{"num_hidden_layers": 12, "hidden_size": 512, "num_attention_heads": 3, "num_key_value_heads": 3, "head_dim": 128, "intermediate_size": 2048, "vocab_size": 50257, "hidden_act": "tanh_gelu", "norm": "layernorm", "norm_place": "pre", "norm_eps": 1e-05, "positions": "learned", "qk_norm": false, "attn_scale": 0.0884, "bias": "all", "tie_word_embeddings": true, "parallel_block": false, "init": "normal", "init_std_qkv": 0.0182, "init_std_o": 0.00372, "init_std_up": 0.0182, "init_std_down": 0.00372, "optimizer": "muon_variant", "learning_rate": 0.00497, "lr_mult_up": 0.914, "beta1": 0.95, "lr_head": 0.00882, "warmup_steps": 200, "schedule": "wsd", "decay_fraction": 0.646, "decay_shape": "linear", "final_lr_fraction": 0.0, "batch_tokens": 131072, "max_seq_len": 512, "doc_mask": true, "train_tokens": 1343000000, "max_steps": 10247, "dataset": "wikipedia_en"}
MLP neurons of a small language model. Each row is named by its layer, matrix (down: output weights) and neuron, and shows model dimensions 16-207. Each number is 128 + 32 x the weight over its row's rms, rounded and kept within 0 to 255. Numbers have three digits each.
After each neuron's rows, "fires before" lists the tokens most often just after its 100 highest values on Wikipedia text that the model never trained on.

L5.down346:098110168131162162157080178134135109110161141112122174145179138136105189098143157202134107119096139118129152149121126147156111099108094118135144093135127144170138146113173104050085124111130159099110152141141150116144126151167134102104047183215159154121101113145097140125099088133125056117110124151151146106061210117116170186118139126120113142104102118143097136102131142153166221129147235151101122084158108103170195104114195137148118110134107150115089116101133079180102176143055134133083181093145106097118107141139161132068125129063080170157086129099126084167138114110190089163
fires before: " ", "1", "2", "6", "5", "3"

L5.down14:078088173165097130102062104115145119061150187125145162207120100178128203147173144136092060085152138147099074069119132160113109166133149151147139196118098163123129084139164123159190151139149129110170136067109076095098065115121144175128136130182124131094162108196122160105150135135102130151151100096148162143143137127168158169068116086131154086147142080117126161140105154140086082137149201063076140135160122153166108156137112105194114159152143075145152081114183132097073105133123155099130098140133169132099106133186100129157057166128217127107152106143072138125095129167128112154
fires before: " ", " of"

L5.down493:150176126072144150148080087154169124142129116111125139172098166134123142143077130145197121160116182143109144119118121052141082138102168064147114120146192131209119131148059173108129091143080119171097128129116147147126105130164121168112105127023205076115195236143109160097105134076134065089126157094147121109177122141198080101129178121149160152135163163170096130153150115108142142127098099118152104065144205164121143185148138082192146158125108081157126122100118147094131155160121124122105129157159119168171139147115137105136116085155181077194136128153117114124110122134084138144
fires before: " |", " of", ":", " "

L5.down680:134149164087113124160116087171133141137124099125159098158140110139129059131121194143122157121123147084140049167108129043119106140025129160139125123120129079181105145136099141126103148117154119099119146124077151149104177053118156117090155117154099100109158108130079147064127175071132114151085138111134116143150201116096034112146117150142150090075116063126157155122153129128133153113150119199183086146130071119086157127089152050166121127175139139164104092152116124114090113147177106057165161156130125134146107134112151105119142118130169103169114143127101189110168179071117111143
fires before: "0", "1", " ", "2"

L6.down1475:106118130180123122208065053107122097139117099134101131114076105135132114104074145170145124034120152111121128118197150176190138095094106099073050120123120112144130168087115102099173161106082131130094132104134134133127094131119137150125162107066070169128183127093147167153086101075138081130126133062126145061111169085142080188080129108102200196167130150173073164147103109145092116129091116139107115148140042074160122175107103142146118124141098122169170124136143128107146118121153063146150145142157174184065106093134128078080070117106130225164109088159113092148219189136135107130
fires before: " |", "|", " |\n", " "

L5.down618:107137171076159104085146114148174139153162095163142139093092180167140099094150121148110145179137117133162121189118180113114105192128145068128154099112162192151151078195127077131168179178096134128139132114143093172138131137081134136130140102127142130148179174019092161152126116161063142110097145062162175107151167142157187083143116099111091167119154114124183103129102088177089107099124073154098135133162161125153162119133126159193134135156107106103176108116132148175091146165170120093132190108079082165127149052140107109156088123080122182136107131148203129120164117169077124127
fires before: ",", ".", "\n\n", " |", ".\n\n"

L6.down1236:121134148173135136175125154167156149124166109131181088120118158169127140099172133210088137117143161139130104169097106145195111185128170116192106155181145148153112126119160181118158153163072126128145150118112054105103150165155086114122118088130185136116121157115139116122115127111185137173092180136125143051123066087195077124097136186135144140108155122126168136137131145085182106149129188164127075066150058133120094159162075115085091100101121108091143092154106151056108127161111115119119123073109173163084121114137109151185140118082125112113107129202115151129173092126148112113
fires before: " |", "0", ";", " ", "1", "2"

L6.down578:110076136155086164163225187180118076118123141099120141125164111154156154166095151136135109096071175088084111154155128105133124094118143161101187134138074142125119166095098135123162162032146159120162138101114088133103140118143146093140117142124142166099167139095102110125149183072138137109118108132140139141081162042183098140148115202123161103189179060141130122114082131117100109175125172091037113118120107163100133116119133164136079113136094085151117153142166107160158098136169161095086150103193156139197155097159086166165151121122143157127161116123199071061125145127104157111
fires before: " |", ".", "–", "-"

L5.down575:150168053095147091152116130090132189120152117162152140143155153144175153075151080086076114148120098094045164151092198130139182108137137091134136156095115128112058154153099143140197222165058134100134136111136115133125162156126130093115161148123119090135110090114176090123070167073137159133170179182112165097143121124195090117086171167122126118128180158176105105167145089112143143161169180075149164169189076105105159191153107103138116148155128100139131125075106090151137131143149137156230143163145135094112145137143171162128177189104104115207109127110147132116155156131139112193
fires before: "-", " |", ":", ";", "|---|---|---|\n", " |\n"

L6.down1988:125136123134105096112123095109149108133146078088101103106102100085116141121178098127124139104105148164092140121136170109196096089135146139124121155095173109086066122131093071166180147177134166113124052162090166105100125097057145124166104085072089110153085089134104122184142112091144100113168132173112105154143108142087125139116109092116120142169198050187145108143074100163160165122136146117121128057139106084179179134157084158122135126131101137163090159153142175131090181163144093117102196158102123137192142160176191068111097139154133121120112082137141072160137159103167123137
fires before: " |", ".", "2", "0", "8", "%"

L6.down1237:168156097128094103142114075142190179099159108164133124126148121196168143156092134168110164152074162108129097047192176109119151172119081094168160189131070118139144132178081198131195110063133093145117116122079098142117156111173122164096213098137133098196156165113157139096118148108103086145104111156175164170115133125143093126135055130107136113172151170159109103141076168137206124152161160127135118159109131150163140127103122126122100121127173060124070122097123112179140113130109144132203191127136116104083151114178124121165132187179046169121165062113112165132148179171159164162
fires before: " ", " |", ".", "2", "1"

L5.down311:090104139094070142094097125111110144080133127111152103107152111177096104136119119154101161128118126115145088119172127099114073150142095189111170052152104135102145161102157114140098106116135122118098146136106116197077052116165077140115126105092112101136105152117124119080104100116113050110154172126187162124155108128139172109103106097095117113069105127112107090083125109119083136133121158101112160159100065126155155100086096136078110136117131187151130104083104023123104107121104128184088082128131172100085105144122129114137163112083034076162107143143150112137150134093145167111
fires before: "1", "2", "3", "4"

L6.down1082:143137143132107116139136133137121151096107159159127136087165124117124180144115151110165165136147166132164145102114137152070105085109112112072116151192213034168148140159134213091145120147122112146118136180123188148149135129156138104213088175124128102123092103109114148098164162103116136089112138071111124054112119125181103119187222103084148125071132124153169158132153053096119181114115096167139150103187152154132065180139148117116107143123158108126161097124075099101055120018130162128190182141137152124185072144125141130148169143107180121150122095101117186041072115210152190146
fires before: "9", "8", "7", "5", "3", "0"

L5.down707:098083168103136122079153100110160152105114101109149126156122205101085142134101129164135125115132175127073159176120089058150115132102141091144122152127098109168132103114115229120175086139114169094198110086152143138178153112121144099123085117145128096133118182171101112164151098125120147192151099120166093117172124122069155114126161128090125130149180115159117164109079103183124123128103176139156137205178096149183085129141108062156154131147065111109107143141123144139101053167177122196110185172134156158123111114142204109090100154062110121119191111128144147130114131111111123185
fires before: "9", "2", "5", "4", "1", "7"

L5.down1537:065078154085109154121113095167121169161127151118118118159150134158133108131161195157155107159189128097126029096117130085144078102107121109125099209178116104144107133108141189205155141128119193125155111117087107101099120075097145182078162184089122138110198132182132158132123100137087163199131137095118142167115170179077132089096133170139116130089133141129171136120142080099112139134116126113094129172171136151078066186117108101155174165112133100110104136146067121135102094200136068095147160088105192188124120148061170143118147088086096111123153170095156154140169159106118129150
fires before: "2", "1", " ", "0", "9"

L6.down1303:129151103157091096138116080073137138107145161156154179074152121120094185140103149129132100214091135100113137177136146118178099145149126160123061100147098062152145095160075097093122143172135160154054056192134079114070144138146083162175129152075171144089149118106157091084178064169116127151156148090128172100154120121160159106137088078210144140118143146137086115144100132160064172146111112125130133185128201176118106165112130131131140086145145102152191101166123115166090191099135097166140130067114126107157123138071124121080140101106137119158134103090134134089157137144160126121
fires before: "0", "9", "3", "8"

L6.down582:081133175139066133148165121146133150081107137169085148162192058152135151095067158130112123158118136143109063111126135063139133117090143020087154056151143080116143101154107185139109095130143090167144156146112137062119152074154136180118195161145161084117120123081190119121163110118151120211140166124132090129142169149112069099125129129227082125150103121146169103181116118087100140138174095078068113134138082200116112099119159158112139150160151134078126153135125146112139111160134169152110170091133166193134103160148169123089174087075107162186085149187114140187092157128155183130
fires before: " ", ","

L6.down2019:082078160082072112153124129099152101135119143141148169142139091143132089161124144108130120131154180133058103113143088145157082133108139162134172166150137152097161127147140094174089098157127100157158065135097116090125111127122137149097121171098101126090149130100186123130128130136156135108119124136125126108162093162099165149144104113157115111144162228147072162215125137152175186126083141126179130212113174103153102151159091178119087109149101092160072137207159099100131088151142141127149149059149129125047095166098170112073158108152103098087120041163094153143109139106124130204
fires before: "1", "9", "0", "8", "2", "5"

L5.down200:146134138178093165161074127125118170161139149118143122118099136170117129132101200167083090112189108108125067131143107088107095134126078205143161152034145122124119057188154111099135071090104171179127177068110181109051155123160120154137177129138119132134115111171123132157132115119075129134089089097125084146114130129129118109125169156159107121111090133044140078140129092122155145121180156123145132179109112155124089178106141145131107126126139129148153095083139159129118077159111137112180173127095170158139146157120128145071179128118137102132158141126130182107113193136154191156
fires before: "0", "1", "2", "3", "6", "5"

L6.down1257:105082108165146183094136162133095154140143087043115156088114162166105144140126165115128086096213155128101144150076191157143119050169096056141171133174122143145101089135154119167141130142143108140131091171103124193087176143082118168158159131095121076162144146119138150083109066149076138124179165184140155080163061112094111118111103092125078084138138114088124198121083115121154077119110134117185157180119099148185133100130113158107094195156122117153059135083099124102161074104157167087134144071136107139118118134180126060126173152195141180178090156121166140159134127116145120141
fires before: " |", " ", ")", ",", ".", "0"

L5.down180:159107147111109137153152095070124124103165148187121137170165133127151099142089140169114096138101182126153168115116108080089141110100097128126202124179086107173128095157109194149133077103151180135124111099131139186097129149072163161148156134136142139155170185118191176167164079186128101126066111132094157111112099155040152148074141115120153129084167102142149164119092079156110127143116132140172161090111135101157096152068131187159058155168118133114132132139135121100103100099117146149146179211120121148106124174158119141073098167159217141135107159138099096182106095091140167191
fires before: "0", "1", "2"

L6.down303:123154138083174162128139099090086164114118116140125117118094158095179145125070125134063129038216087145103110190111159080110117182134116099139136170148100111152084135169163110134157174171105141098166153102169148082171137166130182148120191132119181155143179154181162209112127042141096134185121111145190097158144141152115134147139135088173131157051117133092193141163105100127121066158079150121115105134133121138113126151101098117177069107157119120084160163110114140100148130149220120095095110125146160106103157152170134136162109133102111100149181114065148123126099210136108180146
fires before: "0", "1", "2", "5", "3", " to"

L6.down734:115115112087073089162146073138100093178149120125151185166175130103148124150147152140105078076121117137092128148083107072179169140122130119130116159125177160147142113124127147098094082098108161135166062109097089132116077094136130142143185168130106129117120091140138156102165163144096127073125112151175163097138106158074126117140111123121075130133118128152175167157119157149119106133109105136197155090161120124142128140126088125115133117101047154132134162127131150102137131154107115136174147057146128094077096200147159074147062114151074149173118128126066098174114163166091186106
fires before: " ", "0", "1", "2", " (", "8"

L6.down607:089070182076133137163141101110073127201103189101108132106125175104129151087163107078111112193222139071194144099163122119139071132119127114139091087170119090164159158158116171139147138149122075167165121143121085148128160104085156151053124116144138119127138109161071129187160138136162095107092115157141138090111130134115173193141115075142108099118107120144130121122131128148112177152081186100092100129192084081194185092162120163160181109166103106111112096154146112155102126145129182116150114118108123067132110138104149141125105126090097129124109086180158159138085080112124153134
fires before: " ", " as", ".", " the"

L5.down329:111137162103118131194158131127127124107138132141166183155131089090120099130130113114099109122077070127169184090182175212166119131097116117088094168163197065092133144171140107125121125118134139150175132086160150110158171132081137172137151102137117073135121116049127101162149138132067033201127112123123143090126121096181138117107152126117112069174154098118108053098143121128187157097126139132119104161188087131107168127172127133154090176131109098117148079144094113155131117124161155145170150108090155069146131105141183123162201147145087132107069073079126179118081138121170213109
fires before: " |", "2", "4", "6", "3"

L6.down1591:153182075139087093081160048124065107136121147120150183127169180113074091131168161119078069159119105111122203147128132151164093118102158129178128159073092108114177162227137122125170161102146131207105114160156123099198101222078176134123119134120123140149160117145066091142103116111095178095165156157134125138131173088095116130113116135093128112131168126166141176076128135138175150150110149139175179192129106099147180132106130173101100114102181111130195126112096163088127150099175177137093097078134133108113111087155150129182127153123152128122168184115131136124094078171137084117
fires before: " ", " |", ".", " −"

L6.down60:137137123120061136107114131176112182103137104101170208148172127147159143093130089121104091129174153132122102113162123170102075123091188122131110164110148134154165137124155155146096150072085098094136128145178161147091200116150107100136142119058133075108015121165113080140138121125077146193138120136129113109113148181112116088171152127117097166170181103161104061125106155122172111143123107171172149113124116126118135160132145109152132133116136120155039146163127088105147085159101129217153116140130122130108113101183153147152103076121064073134110046144138137184121255124162053131
fires before: " |", " ", " GA", " ("

L5.down1600:157100124079120081173144143082136086120153160081113076135114103156195174149118132084161128120092168077223156136102183114133071135123136153098184197107149107127126202094148065114076208155077042161070198135143114130150136103167182121127143181125099129102135139117132144134153130117093208210130171116099116105088118091149101113132098169152166110156121151139122191160130141090076131135125177116142120170137142173122118090164086126145118109036173145175115146117078138105105177129184079101148138118141111168086164098125193131127104143151129116184095112144077104119110113110130085134
fires before: " |", " ", " −", "0"

L6.down392:165153135094211157184106098052169197130150098191139133145114108129169104120112141147142155101089153160141127127114114140157149168131067074113150135160126118124117079154120139095127137108151155105139125102128128086078132156081113106070144111132147145159151117145069111095112068125128128186138119117122136132165193108101161208165110111146105109147087096107113100150121107129108101109128090086132183157119131127141152144124120071135104185138109115173136191143171157173124162112122127184162131087158109076092157144123135194155049204099137151142103106146096074086129213137086077152
fires before: "0", "4", "2", "1", "6"

L6.down606:161135143116137074163098149215142090155155167116097171103134095074121138145190123135112091140095094105136203094143099105130116144079129138170126147150107144148162159125118095117172126159125089189178133134057105179157126159097103088113156166121128143111151073150122117117149152110126125174144140150133148125165132140123121156137093099141112145072116122143112104108068126145130143105123138117109122105189066119133072109154076084171145165105107156155121043101106126152109126107146119115044122128140187162155144086139164147141111136123173126133156175130093102130119084160050138102
fires before: " "

L6.down681:105133094167164157128102098128140104147195140119112145096125118080172106115159105099137110103111106131147167104127081148095145125118156144194071175129091171128120128163036155133151107069141132109130098145065129139150164116135162123129137130059075114148195050152175109133109145107146153139155150220130168160085120094147069143130146105168171122137136085148146090137114060167110100105071141067140164105096111108101139115066146108105169082138097126128041127163076200124185176109133173097072159108174110125138087106144141141093116173184136130137108114139095105157108160084137152103
fires before: " ", " |", ";", "4", "2"

L6.down1076:092107131140117134125138169188155114139159135146129104155118192162093164193202159169134108190121204057175173125159115102182148154134186126144090170169114195159154114128174139087177128077098145151191130111131130086135164160146141151154088143104142137152117128172142120139158181179112134125075082052152092168143131109142168146122153105094146164163156185175158129166124082107155159127107164172171127130157119067162092096141122077128143157196087181136156173091119150163089116063138109188081176084147076108134146100119117121209191133147130153144083109157204158094147112118122142111
fires before: "2", "1", " ", "0", "3"

L6.down523:086123203117086201136137138117172189147087116105084137133136080151081134128137134123156137130180146104158109150140137132118115109137147094137117141115084174224165093101159147152123074151126153179090076095118135105221173094149172133132106179129088122153108156129103144121101122151133126074160100123154088096159141118144161155109156127100112148129168120120106137115132139161063112084160091147124129135166093096184132147150124170135135106071175118079119118109115128095101127173126194167098155144137152173124127179105054128132120210065122166084152171118088156160135103191125136110
fires before: " ", ",", "3"

L5.down11:141110143165173183096096098124104155175147135071158129146141163150153114168130167147164175153156147107128087081108133144058091095124073179124138134172138101107129102111077121105108058140129089118238158162137130116105131143146128164154133206124108122101218080168158147151148106140066071143080149141096134146094110099179139134102116132111083119121155117131147156120113094135130146157138148151164159139132145135131163155077120123139103158100170160090081167160105132071087111151054086120143176187103075164150175120182109068057142117127102105185104118134133152122115150103110141145
fires before: " |", "2", "1", "0", "3", "5"

L6.down126:085177151189097128084131133097134106111151123107169124156145174111142085155186128114115144084099089126128078133123173140228078107097105163093158095137125054130166171171104123119142140139119119123137073125141144093141165112122144140169135165081149124140107090062145191146147133153182175186099124156088099102132136131161106183074143143163085167139153128133109155138159113143105120148137215081090205144118118118174153131071073141075085042130134165105080065157183097113093108155146147100114151134119086161118178093135126095128110131188131108102191074085161164153171130160110148113
fires before: "1", "0", "2", "9", " |"

L5.down187:133098092144173093165190110093144130122168189167161186119118163097109131189145103085160164132130112143083093101122180140048153127199121147085135136158142164094151127103097167146152148097125137179087104116137106059141138163111128168160158169129067135089194182170152069080117116150155092162116126118081157134119091095127129147165064116089091114176177112139135122207118158107061111132168102149106179180085137137072110071094108129118116079087086134160133158138152154096139108122136074115153099120103117115122132182129158155173175115125176122151133171099212116144106116119134180144
fires before: " |", ".", " ", ";", " |\n", "\""

L6.down83:125154110086142117147191102172183085171151129076119117102130190121163118128156151143122197079105062094189089160119146103181124162097124122185175089153134129146141109151089113119122181157114133134145143071131147123164158164130151195093124085053159200187196074063076146156103174133144146145125150155139151112151165155084087139107162102047131128128128110107149099123160118094135095168121136111128102164129149129145138130090158179115144135115173157068101108173133121147074108116124168108188167106113108147101142100148148074108150215105093152163114111117171094157164186094124110115
fires before: "2", "1", " |", " (", "0", ","

L6.down1376:185142165140127148114146128129144128086141116117133173147086116121127212100110155160127097084128140099191124170178132145182134094122112155202127090173144088085153155123127132145184120090100112111117142123162153087135217105096095184176137103120150122155091143160188133198169127082106103132116139100093179107100098091108155112121151120143076129165125148120079146124125096140085122136080192144098128080107111159154196143102130146171130109151100193155144116104081085128152199145134071103106115105115152072153159122110182121108154128112149166094189165141101149075143162106168166156
fires before: "1", "2", "5", "7", "3"

L5.down1178:101099094085149088101144078149147134139145096121171155112108130191156104173137162183068135137188173111088144106118144139220180130114139120142124171156196131122132154105138125164133174168166136145131118157140159104108109095126156110181120171081139180131165118149143168140121142166143153159138097153101100150165102117160141153164108129068113104134123110174133120095109181134191123167080103099133131087131105117150099129142148128112130171199194105087073124100168151137110101151143135123094182126157095118138121078163110099052183134155158123185153125135153110151131119167100105121
fires before: " |", ".", ",", "0", "',"

L5.down1894:155132128096167121087181148111092113143127139190150124108159160139189142129113173086098122118133119147121208107125089167091110163083090159142075128116060149159092135103097150116161161128091099092126133159114129119157192161153198068111172139135090085085154146120124157146143125107100142176125094121150141128131154094143105109094083107104101127110122072115128167105135169115122162145135105115078167097133126175156133123097115109160074132127125130070128189138205125147210137137136166057100180142194121175109150071174176145151168149108130110123174105130100081111151185163068112125
fires before: ";", " |", ".", " |\n"

L6.down1225:160120139144115150108119115146173095072097104106111125110101140087176130129127068169151133140157177104124093103094095145104122122081084110095156080134169094148195125109099145155099101130106107155140141174104146115102183140110144167155160119120116061116146145107097136109099124085125112131086108148085173129127128134103135137158140149103109109116099064141143093152150122090133095045174117104060098172105160145052140199137107188143103131166108172148200160102168117155086113136157095120173156120095143138142056169191156119130139166061144138255093159069092112164076128202090162155
fires before: ",", " ", "1", " pm"

L5.down313:170074109119113101159137158066120148125115146192092155095154182211165122120148152111115105132137104113086146113100180086115166120136134140076165089147183169158222131156112166133137202128066062159171116136167161103130123105086112120133109125136122124122074109163150144169084098074159198145132144112186103080129090134183135134113135151170141072168112143146087112097098106099140113124110166148223140148123100146110089114158160146123150145149135140100153109116114143158172171180145149171112052166187107115123155125125116089131194087115154113172187128135108130121141111107115091142
fires before: " |", " ", " |\n", "|", "2"

L6.down1143:170175165079141153165173163101099123097169133118158184073134122102110151087123141120046101097139127119143169168152126147107100105071079122191158137133159127208118142138114114092151179118158101080146171080166122125131117134104108155080140120127130125112160141188122122126109149085143163177120106144146089112106149125189095122119091151117101166056116109144145114083092096132099114103115161139132095146230075105167116107088149098117117150135105157137127078122195129078141140178150132137089118140139129109088138108120174106142095098131118125105055158141114079138184211068139105151
fires before: "9", "0", "1", "2", "4"

L5.down247:059100155090121125158153066174141131110148162121108138115125079157038122175101131137120113148134111052097083109220141113134132127158159102136144131154123106128112087129074118081121153088122069162155182147151130125118182099135137182114134142139149101133104153153096148168148149142145116160134164117147140120117125135160094141135092113140147106164109145139125134149154089162088103126149070042102164148124124107146100151139090122140052076140157135157131154106102157149164172096159115129165216179119091146178173050138117142157096176143077160148075070088109155130107091163108202043
fires before: " ", " −", "|---|---|---|---|\n", "|", "|---|---|---|\n", "|---|---|---|---|---|---|\n"

L5.down161:069102088146162131110121112108082142236178122160163104167153097154099139106097114142099186091154158084121182121159188159123126145174141085165136093114165106128117121181109120127055162151082162082182148093153106097157105115134191158105101103038129124100103137203126157053075103110172142113149121056108118175160090072153102149116092147163209117130174109107131095159152104150067067110101151107156125134156080100128137182124137154126101164049186139037113073154130165152099121150111132146112148094113178124134156104166142149129130192122134132180126037093108151115098141103117086110
fires before: " ", " |", " Candidate", "3"

L5.down509:093102104131143130165163133157156157043170173095156174092093129108121151088083178158140196174133137105166163116115131146146102121119154091137168133140147095107121093117119093091181111117114045117137110148133125154129145113127100119109096154172105083108125066105109115136143136082119075140140121123121182177104083142142094050170117123127138107101119127205126151128103155115160149127077148145114135091128140136119084126080142110152108179109111146133147135114152125093154102100163169127155122181167176103091122079113133133160109120162195173155060071129149173131101132125102107126
fires before: "1", "2", "4", "8", "9", "0"

L5.down20:148178125093201104111121126083112104148179143156148153155143163112124141121127128136150156134167096156142123096170160102119144142103119162086135076153125102124146120093148129133110113129143094146127128170122185122130109154130076165125119108141094127168075163109114160120160147106098143122098185157180106133097125049082154100111201148145116112174110102073122110108152117095113169119125124087108099156113106114126082129117052124080085153126188164156183106132141117082165122160141122077156116112162158141147105161191159131188109105150123150150182187133137161127117114184163129136
fires before: " |", ".", ";", "0", ":", "7"

L6.down559:099112171078108098184130112165205113148134084169157173111171162150174147105121149122176170119059134112104178100130119173150108132164165101111149148120135145172117149135114158199092081093125093154074095088133122084136134206109125106121152107103092068116128105174131127059089108156116161127099157138105116132128117060088137124161112112111162129146167173116123128185130155127105137153139141121134119088083108089103173145155065138160143089110120166151099147126158098132160132113166158134125145205117151169189190112128100104149109163118163155131163143072131179171090135097100132118
fires before: "0", "1", "3", "5", ","

L5.down1710:085170128154136133122056070155178163101139110095131127137154120102176146120179137080123095160125166130129108104128110136098130151136151151135133134102095111128112060155206112132055091167144101100084076153134178114118196144159135175127163107144132141085152149125125090088151121167147128148102130120095085143084170058097118118126140125135108112148207174144138134094121118176157159194107129114120135080079193083128144132102131133166077120149099133136179128098191153135124126080137129155112075187126127142172152113140101113175131199152163137088137132120092087159092103077146152086
fires before: "0", "1"

L5.down1645:066101136110095156135115155141063160161174217119181095124189124070137102141128137200104124105148119127148111115123076054116071178038133098140128086047152134127076119150118060118141128171139154135137092176137044160142135118083191115139131147151106099158128118133173104125119125117138133153129153148088109135105161149152167120140163090103131051092101145124162204186081168176122097179149155149118119122151045103191130190167063082141148118165084085116142152170103124087126115123180167116142137074186168063118071096135127157172134200126074132139158124165107157084157232159205135137
fires before: " ", " |", " |\n", " the", " that"

L5.down37:114200157141059173178141106128133159144096118114152125131141123124192117164132166132138148129196160174066169209095082124144096103110075135159096112137112093086135112096082161104106158096113107099128128128123155106111152160164139147133168100128198173167224189177108171122149129136137072079143052159130153145177186065128103056068141083105155139105164157183146137156134147113124152105113199140186078121107133118145165115162065101133103173064139113084154096160121093054119117113138170159139110181119134088103149120169100163144080091166134123174095141177125162127114167116104152153
fires before: " ", "|", "1", "2", " |\n", " |"

L5.down1432:114101203176169149142122123128104130111189100076162103083146194150133150180062121110130152139201144167093151118097213112115181141118150139074153143199161109059109081119100137156129098179158048118154166143133126125118118133152119156107163137141155100107150094104108126147088138153088085125099167131154187094145099094108124110145117114113097121111083102117122102133100092129172154130091101130124067155170115120146163138118130112122110156082080111109166164094101152143089061128143131074169174111165126077117159122142171138105137095190144180131138151118145159136200105184110129083
fires before: " |", " —", " |\n"

L5.down384:115125145125055176151104130125077078104177104158178103150092114156153107157105175086165132162154165159135116134123157182101178122170121090074155157140131125112107106166090124148111191148190163124141157093151107084111126138130162091116116104055077185141210091179081119175095139113162168157151171124094069147121107190125171177096186095102127150140180221145117144161163121110136093108141097039106069095100120117164145106113119119086070111093126069129128122158132158124161162177160108152174146130178115135144105066101154146162121068178128114183101127098152145132107053135155084172
fires before: " |", " ", "0", "8", "2"

L6.down34:162114152141094190168158105191106093137159179153174102075137182166126126156150145138118119078116139076104123143180128121123153185116107108128136099069101180131083087164152088169128099182166134078148137138048114072093110163129190197148106088167154129152094127157118130145134134173113148147089108102168095127139126085111121057089128160121131153057182108090132081194105037084145098174116195179126158100112084166126133156130129149038132142139151101118126103148156161067166131118116156086120143121098140080124085085147146075182135096104050124124142092139178103150136082099159086164
fires before: " |", " /", ";"

L6.down886:173111128046117148155140108102146148107163125135167138152084163130135146121139161162106100167148162098166152121137147095136145160112226034194105124169144122141118159130162155151153106130065188121072176159092170128101110081097168140149136124066124155170101165196146132119092120109134165172107186147170091141167113134098155107120152089160106089122123113123078102146099080182113113145152166158084090072178138187147136151087163148112079130123140165035132126146142129167174184093138118107118099126160142162064125144165131186128100110106109123192140134051180134088143114140066121140
fires before: " |", ".", " ", "2", "0"

L6.down1523:160213134126166142157153117094181138197110134133093130128107056095125177130099102089206133100136138119138126113114153103112129158063145169144101150130116117199106144178120099096152108119092124213143143147145071113127123155167112131132154108120124161113165174112092099115140144152146114100142088061117140082161159129094108114152107070170089131122092175183194128041184151133127173065140093082143167130136145171098076103129111076149141102103153124128167103168078085142112163114134111099159118137175097105142176076104070128091088147116157160145141160126120160139116085095159099138
fires before: "0", "3", "2", " ", "8", "9"

L6.down824:175165104137140160114119130123154131120098124137149159166159151076113150160108148161139072151092171117144124134127118160196053124147156120147117098185158109136167102115158116084085134156136138146135137108111152154075164147104129157101137165120155104109175128144176103145148137092107102167120141128130095106113081125119125209162189149118160123174181073163166093099116069070136129149040085155094144055164086135153111124162138143130141126132108154150188180157115131126122157152090128047141150175122121138094133098136124154110155136122109119145104101126128092105184102133123153177
fires before: " |", ":"

L5.down933:161098174163080082124166115069168092125169094083132149130092131118138152127157118090129121167130077069134109113149209131114135101159138170116113155153098201144106101099115162099090115132141112155126199130085117103161143085113143145174144128127102090130160152090163092137077088159142101112115165115103109100121114100122091161094098107092135088165152193084207166162116127208088108145067074152128137161184071122161132119116104123108123094172171145132130110115100139131168145151155109130122123093160143113099092111154171177109141117036130122127170152105071233141132126109065099135
fires before: " ", " the"

L6.down401:089147108141125100109079159133155207085105117126147133073208154133149191120165091100116085133153120109125176109157108101091115152142104143157168175180207048126140139167117163163143130140062126154099178110119176136089095144125132061108100110067194093118137122156096133122076140115194130075122158071155116113167097128142158084124172096172083118108072140192170146115079146054128131180170123139149139131118124115167083178100185144166082131139149128139104114142133171144096069104133125115187125132199153147131108165124108133146113159146116143185190090146079149163140125140113175160
fires before: "9", "8", "0", "6", "3", "7"